config.yaml
n_kv_head: 1
d_mlp: 768
norm_place: "pre"
qk_norm: true
beta2: 0.95
lr_head: 0.00621
batch_tokens: 131072
steps: 4738
MLP neurons of a small language model. Each row is named by its layer, matrix (gate and up: input weights) and neuron, and shows model dimensions 256-383. Each number is 128 + 32 x the weight over its row's rms, rounded and kept within 0 to 255. Numbers have three digits each. A neuron's up and down rows have the sign that makes its largest values positive.
A block is one neuron, or neurons of one layer that tend to fire together. After each block is what it responds to, as a language model described it from the Wikipedia text at the highest values.

L6.gate419:182102141106107136151130129105174143141119131084119107177072097119061159142142109145094123177150129128187080119149112129112185117159101190148166183143128109121185136172090152118096112101117140108168055117135143116101123104160105104187070167109111128149161083121170094082088106109146139128132138120130142116157096105092109113170140092153148018161170136150102138154147118127193140090122
L6.up419:122106078120068074117145124127150135116178170090156167114137092092132139110146097142125117128087122093160141059076128145174141130151152134097154125095156139178119133203111126155117147153127125116118172138067101181081139123153138092091115108200101112118152129100137080112155109110080137141159089139101097148089084170093110174160081144126121181152087084110127141130151167139157152174104
Responds to: Adjective-completing word pieces. Final word pieces that complete an adjective or participle just before a noun, especially comparatives like young-er, small-er, larg-er, bet-ter, also adequ-ate, excell-ent, delay-ed.

L6.gate694:138187093155136073113095170149094067141051131126087086077183129124125141112115102100122143134167162148093114144117183134115170174072099151167108089106066164173124155140153123026108192129142131103138140091161049144124165098111102095119096189103124148076137106164134146106122116072113161090118168166141085128215145063137166136130151076148096172165133173137090189162125145141154135125195
L6.up694:128158136123114130097100130128145066159104097145133162107138106126166152172126074168190132156157146097097107095096140178168130107105137136130132150174132093164154215122148153157150129089185132172094154065115147100108132133120120104172099112153136130124129102116120126132172102110111104110158143109114129156156125111089155133146141144110121116111118109119083104157102089130187112141158
Responds to: Time-period phrase endings. Final token of a time expression that opens or sets a sentence's timeframe, such as the last digit of 1969, the s in 1980s, and War II, season, or career.

L5.gate5:127132090135110079169065159104144183153146110111117079133113129102166109118090117135160114135141141108159138115100149144183130113103095188112127178137117144169131109173110118106123136150146148152169131096148112136144113124168117118155100105107067120071101071129100164170160153136135127134098147154154096164142159156226149157199142142076144154119132176132100173131135119084106164143113
L5.up5:103100106146112114148137158094103139208211142079085112105153100079169142149109145090111119143125112167143158055101130115139183112123136116109154164116098115193115111212126068112163141143125103080154157119162118058119140131102087081112103117169142163101131078124094164130158201158120184097159136140184144159147134136112147153107151160114157097156102106111096106092108074127139139154099
L5.gate105:054090140208208166107116123137096131116124150093070129149173107134141104134095114112127175098153131175134144130082154123134140124074160112074175102162084209141109187130152168095121141096133157119227150120144137145132100104099170101183138132093116106110138114118177172136097132139123132157110161144130183160227092133163103149192118063076169106171116119094182172126117102122147126136114
L5.up105:182191101102110176108135117090132060180041096145109069095128131125173126146133147170162093134116140129148089168133160162081186162149170110111139098139085072131088197142071147104204145094089143123137124165096134094050154151146096087127106118147190108085149149046109177143126148173032101086150166159113115094098136125119110117093074153095169179109103095098062115100147146163129071135120
L5.gate182:110067104113091185064087108120170119100139189110122157125101136106147116175187124083144033095147160154108115126147087136123101107147119103168169119168123102134115144124162133126084127057108093149134125112140153142161117139126123134092112072185108181102104102070138104153132087195093210169135146120131129147123131178117190120088126156144120145126153143105139186122086148146160069155147
L5.up182:113114151210143132106124167137140096117124156109125182102135141155142079143113144107091141151124143119090098133141149161162109208085142173175113188178100080143140134102097120119207119112136130118119131111077097087130130104097124107171111088125123172211108155150161152124087122086128100182146176104078145203196158146143114119148125195109185150104156100078101149089089194181164109141126
L5.gate189:122196173153164125097106119134156084103101016061110105085162132138124157139152110158115146154096091069164160133142082093100185144129158139117166074114126150168151114087108105145102063078164117106166130146108101101080136131153120110143125130171139159107121117050096138158140158115173105172156123074160132123211176163169122107094161111176142142146141148093122126123144117091147099140153
L5.up189:119119081118127135093141163141186147079130135132149108128124114120163114157144105153142120104129119106133131108165118073159133157138131151120126088136099122169134112167137102118152081143132138102125108172111111073182132148080102097131116145157169181044070100101155160076086166159157098103149100136123156111167121156121118079167157063241136104123113110102114107163138123121131119162108
L5.gate216:109144123179103116143130140126118156109087160107142180103161163131084175114050101152101132139138100109147185116152158138064097155117153085117130188144171147095126197134120087119121181081167112133083125076141139093170171159186118109163153082127145129134117077132180151151093114061111127101105147074139086097112130090150140118134167084059089087168132116141096142122145128110125155154074
L5.up216:072125198080111122105104160172107197117117147125159099132122138155133125153146134146115121149098147089138152134139170115117162132129125171137121140111083199081118142127118062123098158102146098160086165155125110146179175155096102101083108142101149159132150126095213167131108138144148115169125174073126147096117101065147153155127135118194124168125156120113139122112068153110203091063129
L5.gate237:146146148146122115132146134122173090098169141121142100125102162077118117135079109111086143174142095114117145089116112100166137129143159067148054138135144165092189137144132109150133114161140140098172139131083174100163121115076124082130149136095122059133094111100071139113088121180110104150123178098121100192192165138156154118145153104146157071077163143074108148143142104133162057136135
L5.up237:138134166074058118086103190142179143095180103124127090088135105128207169089147118133140111142143138116156124104134157091094185178146107136160130149118113109165091157134148133135110128082111175132184113111153127125146107136116161188105148106078108159104149164199074108101199132179179148147087129117116154130145115100100144166091159128150095149118074084104141134138191125141092100128093
L5.gate354:116070137164152128152110190161105135142069149070117110073090122182174113190104095119170095139102146150091166093177121105096109152095091146107178120140135120132146158115078139167136116053140138065184184138115120188103088144131092138172100088156114121126090148098152099116130126133169141112161164152110173151157121139055124169120111081104141116112149103062129146146161125056175134072133
L5.up354:088198120127100162071066075125094097207062082101088133142091136095137135155161125156178125152095184170136119164065122118115134146071180106094134085096063118150144127129088109156181154124110166134119130096137081122108143178095172111141154111087137143105193160107160172109120158053121134143093176140139126155120142115084131120166095095143116139166106130143055069138122152110106134139165
L5.gate384:117117186173128142123114163148113077102187118090105149089102131054099129147121135083076141125074121104117108091138153129104152186118167187107145156128151128164117147107115111142150081188148107126080114146123120122168105139190131146157127090133140162159140099043175131133081147134097139090144167129099180103110139154149115192132128110127116123093081138103165131131109162145162163142127
L5.up384:155095130122168155105148181092160117107150110146122071077182124034110143124125110077142090108111075088131107144117155186127094124131157127145131116114103101116128172104117110081095116157099109100104163140123122119149074165205096136121130053110135135149151107057101083133119157167109165120126160121085167136152160125098114174106074060072132226086164108078137085159132195167112148123116
L5.gate479:103120126138124150109125160170097140167107138162104096086174117092136137160120058177130145161085106152092065123117120124114141131127166139189149147140135153143109170192072126073189168116106115113087075126126165104115106203187136092067075132145102089124145133093169175130023127171133123157136164123116112107121133099130105107111085124115121169136135197150112128151174143166105119148144
L5.up479:074078199160126108148071116118089133095107181102132081130128048089128090146125122122110088170159105179113089145127135085129189204113161149036106065208120173092094178119112111131087138140115178096175179121134066133117158126070125135122102149145171081074132162054072105170119093109130070097142160128079110093103125125130170133175088136164121070099135117117102154117199150127139166107129
L5.gate625:095136119182120123165127113075123130139074188097119136139165097128162113140128134107097152153160140190130094096125102191066149171079118147123182136069152120088118179110168133161125089112162138163118103068129134098143108163136085160091120128137109174107167153087107088119084132101148136144117191151149155101197097109127123131097082164129107158098129060074087065139109190117202166144087
L5.up625:132103122121100146052096203132088157174114093129124147140178143111170084066121159105143252121144183157075122165120159162173109166151145113103107100163132128142137109153082083096150146089164123132121109155122111114146129087125145146168164136129060143117139105161190126118158119109205117156059132130175189089121147140073144117142134100110111098142065137097111152168179136124089128146051
L5.gate657:131111113131170113114139098111099077145106136103143123084117158156137139169082083157132124087098157099147133082110194091138069184105152127134163138128108120138173119132100095107189160048159147108147157155109099100121127131123180120142094192071125086132139124116152120119132075138148160112096117108082117126208116123061166136088103106089111146120087083090075099086126146130132120153107
L5.up657:170082121159093179141124196117132121104100081121124107121138187101166111124137154108146117038084122144068114114060104058065151191117113101118142093126105133108086162126122120092141129104116091131109152119170101094123119159152166081094095160080124106128105088113161109122191099138160155137163146158200122187155126139191163163126072141074139121146181129109111152091077122156153096207176
L5.gate685:158128094152117132147146107163079097144073060105179102124141126120169131180157111168123141133068164115142098063087158088168163178125117100116142100164140123103161108151122113189158130111147134117106048150101147115088067160145173088117105110106121177102167106103133074125151077145125084111148168113152126136132127154171160138166112155151103078179129148113120070161086208094164089168092
L5.up685:160157144144139181202121153152152094170035071154139173100144158116121105185131088179116102103094135142126099156127163085150130141116131127132144143149129096155142143191120161095119147091062091135093139082142063127104126141119133147145081096098128134151165123178142077070135126115139122124116130121114130091157167159122127119161079112116150132099072128149063097198142169145124101130129
L5.gate703:125073149134117152135152168120105077159142129137141153109137136094146056163102111112117087123133124132109076179078102154118101128160099133156113138070149172188122069070121073152162103101144039087082129112179131164136158106148125145148124130197104073077142131105136131111160141165088125089126145111087154136110117070133132171133100150167143095154093082088140161052085193151113124124118
L5.up703:127144151127098169157124102174111135134090090095126110162114170110110137132118186159088164132111111178132132125134141108118133142122068115070088145111068073108098127165078052106115138066104132102144186097170090134135151139140146117178152139200124124129102115153100104151140120172108094150167132142100115116120160090147152094129155096084133190112122087116091080126136144139070086110087
L5.gate738:071103128082124144164091126125166110111159091146157153154148183110168091175146100149123099076128127133127081035092150094184170175083151158164042106144129184063123139117149098164147119134178102173063095093110108137114164120136157120143083131150183180128156081052128068091136113120151050131177197151173085121067064157112109161145214120167109106142089163078147096153101132122126113087105
L5.up738:141071111126153165139109198091191085163132113125118147164179153097121167174076125164141107045144134146161124124061127090125145125060119183112099148158162198092100171135146129122133156067132070164097115100155112149129094098183132106168118138099218207123123076142126149086146130108146107113159125183140092117165085158093162126092173113149096133140145148148098152146094109108126062087112
L5.gate743:161111110139091111095087139114155075095083101126093114091122164109132096146119138130124169171123097127138089087135164118051185135122098130158135128127107113135090144136092164158126151139116139183108043159165075153117169117137110148206089111125119104206103047145102182080116119148151112123126119155130133081153138137197138120137172076151104150127186157117092202132071127076141144114111
L5.up743:102098132114100133079137124102181140141101117078119091100128131091135169169091110167094175173105045123110132055123146118089191149110171189120129145190164082155139119160126152160152094124142109177141117184166112193128137111162087171122146138088140143138177124100168163109095152139152131132114139081169141125163158121151178111133175102202120074079129119136121101122085169074160114111193
L5.gate757:200087099122133153082091163070136094169079127116170209116154135122161092156089085099141107109144112166115115102179135099090162201134147117098131160183193100177101139113122093103093083167096106152141143120110129120051152068095152111198117090093126113128133124084148133171108144106174129104103148124111156100149122140154137071150119119145129159179132141089112139135087139171149098162131
L5.up757:163131094161149131113022125092171080119084127136114121099150160103080087138068124128142129101050133138120092188104096096131186194038096162192127129168092089115145155113151111128128191111147130115146191105128110119118073186172124137120092127173137136176111128094194091126145156128168138070110189119122103181206151121152114134143076098126160118203110129101121113121098186167086157152170
Responds to: Time and place phrase ends. Final tokens completing a time or place noun phrase, often before a comma or period: last digit of years (1748, 2009), time words (century, decade, year, weeks), US state names (Georgia, Louisiana).

L5.gate17:155123071214177121104093141129185101116098047098132183117103093161084147140085143168117107111118113098152108089096139142096121181115094159089126121054141123102136158101112127098181118113158098132100122135101171114123167030138139117130096127136121089123155070111131093209158154096159143155153142161115197110147138151093158165070176132152151083178112096179125115142103146149154156128109
L5.up17:105114119101173131085152111117111115091132184139172161127148110146064065126163183147130124111140127138132104107133112152184103112123071142126097107077142162126162125115144141102137146103082119146136116164096126099138097056082086130184123093063193095137128159119100100134133160157179109126183132105142143119092095136158127077083132139150038133127092182112124074099167079119126168149156
L5.gate59:102109116194110077147166123135095127093141137105131108126112131147075174141184161137135140161127105129110160060128103143092130137153104155158084112115150145140143115121112170135109149140138107141115153095093182173059126110166076096146108153079084108118131070132177142120179111148150155158171105123120153122126167160186134160135108090079195109107110101148114113113119145072151152135107
L5.up59:110144032085105191082185089147106090180086121152166142129096135158076086110102142152122105128110181119117126138128132154172111129104147128172077155124102120107129127102147145107081152120161104142125180037139137091148149133083123082115110157104125128156157095126131049159173141212113060131146154195109145131126122082137212118126085080141140107166074160122107118108103131129154147131146
L5.gate169:156152153151125162123098116109152129122123122106105151126117093120157114134051119118135138117153172144132105092186130157099098148148089140132162111107118131136175117182072117108140195155127119143165160114111117137128128091175102113166052138087127100176094141089150159158150108169092070175112139107135161133138055030160174108165164110119088121109088182124174093146129203133115153154154
L5.up169:119124103160115116162142120133167156115092105089138145135088139161109106124064137152126149140148156123095138106140058096160125190103097145162153130122147100028161095158121124217173170165141142074153151128137167164121117123136120131122125114144139124125107137125076110137153104117168070089182098158171118154128090156138140171111132126102120105150159063052123144174167161115104103107120
L5.gate200:113095135108160116126159134135108107128161131072173196163101108179135128139140086140102136176109122192172113074142086068110151163127151137171117094121107114102196123159086116128102151071111182120128162114108103142136161062092121052176157196126183104201164106094109112150107109143161145182148123145110115171107095118080106152130153136179092094124068098137154145076138139124110118169073
L5.up200:134157138141129136194171111127099099162107147114138145116125114055089142148114103118161166083109109159198138149124167118099158115102139192100099128126068049139124143168171115130153162140102151100196123095106177174144126079153169117103093150159157137126106140213177145074165153106097145098144082135125138191144137140083099151145126141143082096152110109109152138129099130069147188128065
L5.gate267:142167139087102115130096137141115116132094195147097198070091185179121155127118095125141159080114122144139148131165086156101091186159105129099145141150103128154108129075205151061108172119147112096205146225106112125155146128103151177154135167141177171169127093151124072154178111140141109131102131151123134103127198105119106126156119150122134126161132194087188163132081098132160127188120
L5.up267:147086139189160129165164133126134134102166136134146140120096094165121127111049137133112161124129111159167090135184103071068188122132125128141122179163116194024116074154124117106132115074100124183115155092152116121092105160134095103160107125107110095105065108069111145153067168168094137194144123115106153091121115128124163144097184178135132065164093153119173120101084125170127120154194
L5.gate323:103127146216129165102124100163117181085187099122168037101063104165087087181190161097102118162110164108110149137182154099099182129140061127124116101091158131125092171122169065114163172144175086106125153095117090110076165117134146103129101102094143116143124089075115131094130180149161142115106148097151123137155162125115110158154105153128077088101180144118164156113093137158088110102107
L5.up323:139095135212125097132076131112100142186119163137159120181154123200081154120172165089116068182121169122140108080153089131143103095082120163136125132093124200148118131133065098142103153114097074091165116216142103133126112106113097088154160133048131212158114197114085075101128190083164122086158087148140191099179118105143167166116144133123131136079174105189080161116146117117183100106152
L5.gate325:105161182100185041152141168154070098146136187086151100129100160096114184037107163120114136130140152128173112136141134138141155176048077108169198167116103121143092173138091086138172128179111116112138145106201118178184111120116174130116082190161148152118182134091167128125130064137121197164121110093173114176137096125141170111149138137109121075165145072193144205106136129111191136120112
L5.up325:154154146133091125130076178172144120128056166169129097108097112156098125103134119171140134162120192148121078105058119099153153108119095119162149128098124103119081133127109135170092175099186122168136172183144115118147128114108120175152140101162141115118162150175141125190133142163184098117110136104143094155144101160150175128159149218139089122125122163092105166087091129150146089165117
L5.gate337:121143164107155094118145138158146158173144124123119104128166118174119104063122110125178088147079098079170130048136085119121091190116098093089149089145112157109124142137122114131171184088154079160151095157065188096078155063137102097163102124139086159135165068151094098149095190119102115174166108090140140120170113139129113102103116090114104107108115146133106143165072113087148146150132
L5.up337:139092146120179150125210129132109136093155134153137062164133087144124139196141129191145118181146142085151088088125155126144123142158160123051111166122099190135120126134114096095165149060118159085135157134164134148150102086160166121123184181136186094053107108180125133147149138157108103105105052131121104202144157111102181086099169051117115095155123139211141081087158182122150119143161
L5.gate372:074161132146150124141178094105148072192168105096137185117089052081097145174074162119090094143107074181107098098097133160147109133097130107096119175189190097155088102180123157141108112151121090150100122126079103150082110096156140115165157155162000118091091100163111109120109155132102139191133099098145108130070121154109105106100158189143085162132105154095124092135114165134147158075127
L5.up372:083120126170098159161134095104121118141106097112141128146132147129166161100170079059154095114136158119126156141099208061116138201129169139142111120120153130147124165130100115134112109113147141159183084134118133030075125151107189157190117143162123046164114116132122100131111188161155107162110181183093134083130138096186110162095141113173113108175121156165097113191117128056183108097062
L5.gate409:117115130103122085120091186112146146120122129174070146143104111174111152103095142146180111154126103155131057107092069096145112127129136139125099188154141147118140132142115135095142191133128105061214108159081133172128149169112198147123084160169117095104051085120112149134090132111137138132114184143141143144117132080157117119146150142122121077213108129112171142076142150086097066091174
L5.up409:134100131114095147185153121121142121064182178113075176098144155125120122115161187120126106149158148147135129109127074104149083136135191121116141097174089113088095140126089127178103139159176085117153156120044125150160119154133165133103144125178132083088131112149194146169142119127142156113120168144173171138094117169201130129138139148132198122137075109125122099125143120104161089113120
L5.gate414:118166120125135092154200152132148142112012068116169121109096168113125129126122096125084143169135157155186086171122100121137066132169095187180102197107095101147126138118082132092096173161148173123169193133086181127175105082138119071158138118134094055123136108164132122173060195167101134116149127154126106163109150118126104177137178154117149158163163123169139176105150179126134141143221
L5.up414:089165167118162097105102076171116148150187115125112156096114060111100156158186138165155129181143130157106144156119145205160096061118133138130146176130104180156124122130089123141156127106087129156122154154106132117109161181174113092144076183142141105142104143106201203121029113115075124147144191117140116150130101191117131153185102108060119135183183149180144108101169151148113188120103
L5.gate417:084165097115140109143151140179110076074099127155175224153118177098196114135091138127148088148118127110166067101100132080147128180159076089140164156074090137091192146106127133134115134111096150160086093115081146109189168141127127058140049115118076141172126119111104132150164118122088127100063160163162177148099116155123104174101084161185085084152164111172131138090041122136156132086132
L5.up417:153128143121113152124144125112084162207220091074132111089143076114135114104156091109139126117142169177175166175053144178119114108115153096124151138174136123108141085126094142144104141146089131129169128154129110085185104098153112095139081122121133062139131092154119180160132135123143105100122150144094180101086088123060166119162152124164170076147138127144177104094123146094164126127077
L5.gate475:096134110097098120143195082083069119056083128105148093152134120109151134141133128154115166129106066132140108081155077088066099138126175178173120173132155117094146181171154136155117116075152169123142157128162146135143126097031155088099117088116135189116152156111134120114077149138076127123164097132176069171126101141108119155099151115122126118107158188112119060081089084102128106172094
L5.up475:144136086123157150120185123116162172102137127116096124123112078137166097091096114142158125133151074105182145157155114112135126154119190152194090146180136114138138155134134165161124070163103151155101149163179140163125155133129125104085112129147134172137111096123129119170098185128157116111144073131123097145124095154089092124155171143130152093076107154153076105086133108166147134205097
L5.gate481:118143084130121163147163082124093126139134175118157140168103086125136125150090131125150179092120078123170096066164101080084092159133124212108144169180131121187087135148139082166107086149130130113088144137149171161152140085129130149079158171122084129147182170086123100157081098139168147088159052185147138126142159163092097068117152135134113093123145111148131121131080095115150128106094
L5.up481:110122106148136102148112098199139068111161149102125173120115178127101057146145124115126125133096123084159143076129120055150125140152105121155092119133180119119142178118169166074097123081109099090140151127074113069146143083116120086131113200140115153158147194130148093072167044177132143144131052115090105114108076126094139141131141076107155090126101135111114146089158082139146127142182
L5.gate528:131137110133126142151209146114164067104177113129086147099166103109153108132117153115099141122107144141130133116183132128102096221109162171077120156092154110122097051106149163159116161140149063053191126167094175176145105169163109091154120144139156105090112087126156120147104128152110159135095084087138146145140203136124094140172163156140110198182102124128140189097107146071118148123121
L5.up528:106167127105107145063171029103076126164167137149184124135085167109103136165132122104122082112080090094105166103106111099122147112167147107103105136077126084096145088112188141110100095081134181144159178099076138118114072060102122138105153148137164102128111097161204192107183107093166123113150149098138152092139085104155149173125199084143137126104091148180130097157078154124130147104179
L5.gate735:145214121093142134107158139077162141097043150117053099137139109118109153146149168106137129129133077120214113120128107160057106188146123140148157131130103116099118135145131100130077078167145151140083074167147191178119157125144153174106149113182148103127126134067187089139125171163100135127155119093136046151211151148130086114104123086137094126111158109109124134126107116093158121148139
L5.up735:129132077186122165139185153136092056135080091152119082105069159154139172151183145097106154130168080160125185146153111128098157144069123102134157117202143094171180110150123147111188137128150217136124072083136100143148091118099127153139146086121097154120101180151166120144083081169126119143121164136126072116138134131082074116119184209131098089102143090166082196073134129136120146147135
Responds to: Table header pipe separators. Pipe separators in Wikipedia table header rows (| Year | Album details |, | Party |); also word-final pieces completing pre-noun adjectives or participles (prop-osed, disconn-ected, near-by).

L2.gate54:069142163159153124117122075107148117128142121102105155120102096124135123073056117110095113145152162145162159092175145111201055131132116075154145090163097094161113120178121168089148125146128131140139054108116160099118107108140103120127092150212147061110140161188099058161109161121145145162107116088112166150110211147034088154122111121175086093066115142110183128139151122088172167131079
L2.up54:146066093148113136069138168126181103120135150134188173104150168187072111147081181123126145085055115131115177086145101087111108111105066119114136181144111197131169188154141148065139163122102112108112133141092097101135089174134119127067112185140131118111161109095140123091149129123125097100153193135104109127110154191127109173127147197134109124156110155133133126127077129138139096074082
L2.gate222:109168112156172150157120116110208128151122075054129147093166069181089145169133153083095159156163195069159154147103153086111106159128161201117084152139165098085123144129094145132125156106176169149122149129140159123136116173121141144132127151097141198160167123124142119112082142106079138124124125134129119101122152161094129130116140131116108130180079088106148153126166113087166167202124
L2.up222:037128159140166090099104180159159154110176079147129081056160109102103155124130129089053060092125153174164107111149114077199107120069070140119130125136166188151139123098161094115139176141162117134156143131124158183184087097088094119148132088078154080131120097122090111132102164047142123119093170152095078150101147095158143134124132129166123148131174138104102156132109175137081161161090
L2.gate280:128146122183095098114099122165166148107142105170187146147139135094142106148146088171111170153176125150135098085123049155127142123107142120120152153123113082152085080172134154081132080164191136097083132065225161136148112074141117112174143094127176088111182142107144143113111193104136144094149136171064167128128143165114074179132118157110109095161129114053134119092163145137130124144080
L2.up280:136075157172120137125124114107166163106102098126126157151175084137154148174178088141116106070164063079103069127113125147156128082154116165148143126142137148109135090114071093123078112187180077153126132095165138147103144118168151078122115085138186083109104145127105091113193173105143141077166145159099211134105160165123077154157145169066091151147147151074171138157162131082148175142159
L2.gate623:147128161118107091140135088179151083120114148148115149101128121102129145098089178153183196161111101130125182115200103102115127095171125109148060198187170117144122154142183108074148125072066133103127118114121155146124178099144142138104153184156117120105132101170130125115153164092130110115153199068131115102122135131139147127118172161122144139149105143103205142128103124071172097154189
L2.up623:051132163127127119135166115137157125143136135158204072104137129129080108171147124159135111151141143154110100125091129108180135105174135089144166143142201096103155159156171090136198095213101162125137080123058116169159145085123094134118117116151137147124128142113087157121120150122147085141169137175150118167104139144079121171171096175132112117109153137091176125147141128140132153088114
Responds to: "Early" plus word fragments. Mainly the word early before times or nouns (early December, early summer, early career); weakly, closing == of section headings and mid-word pieces.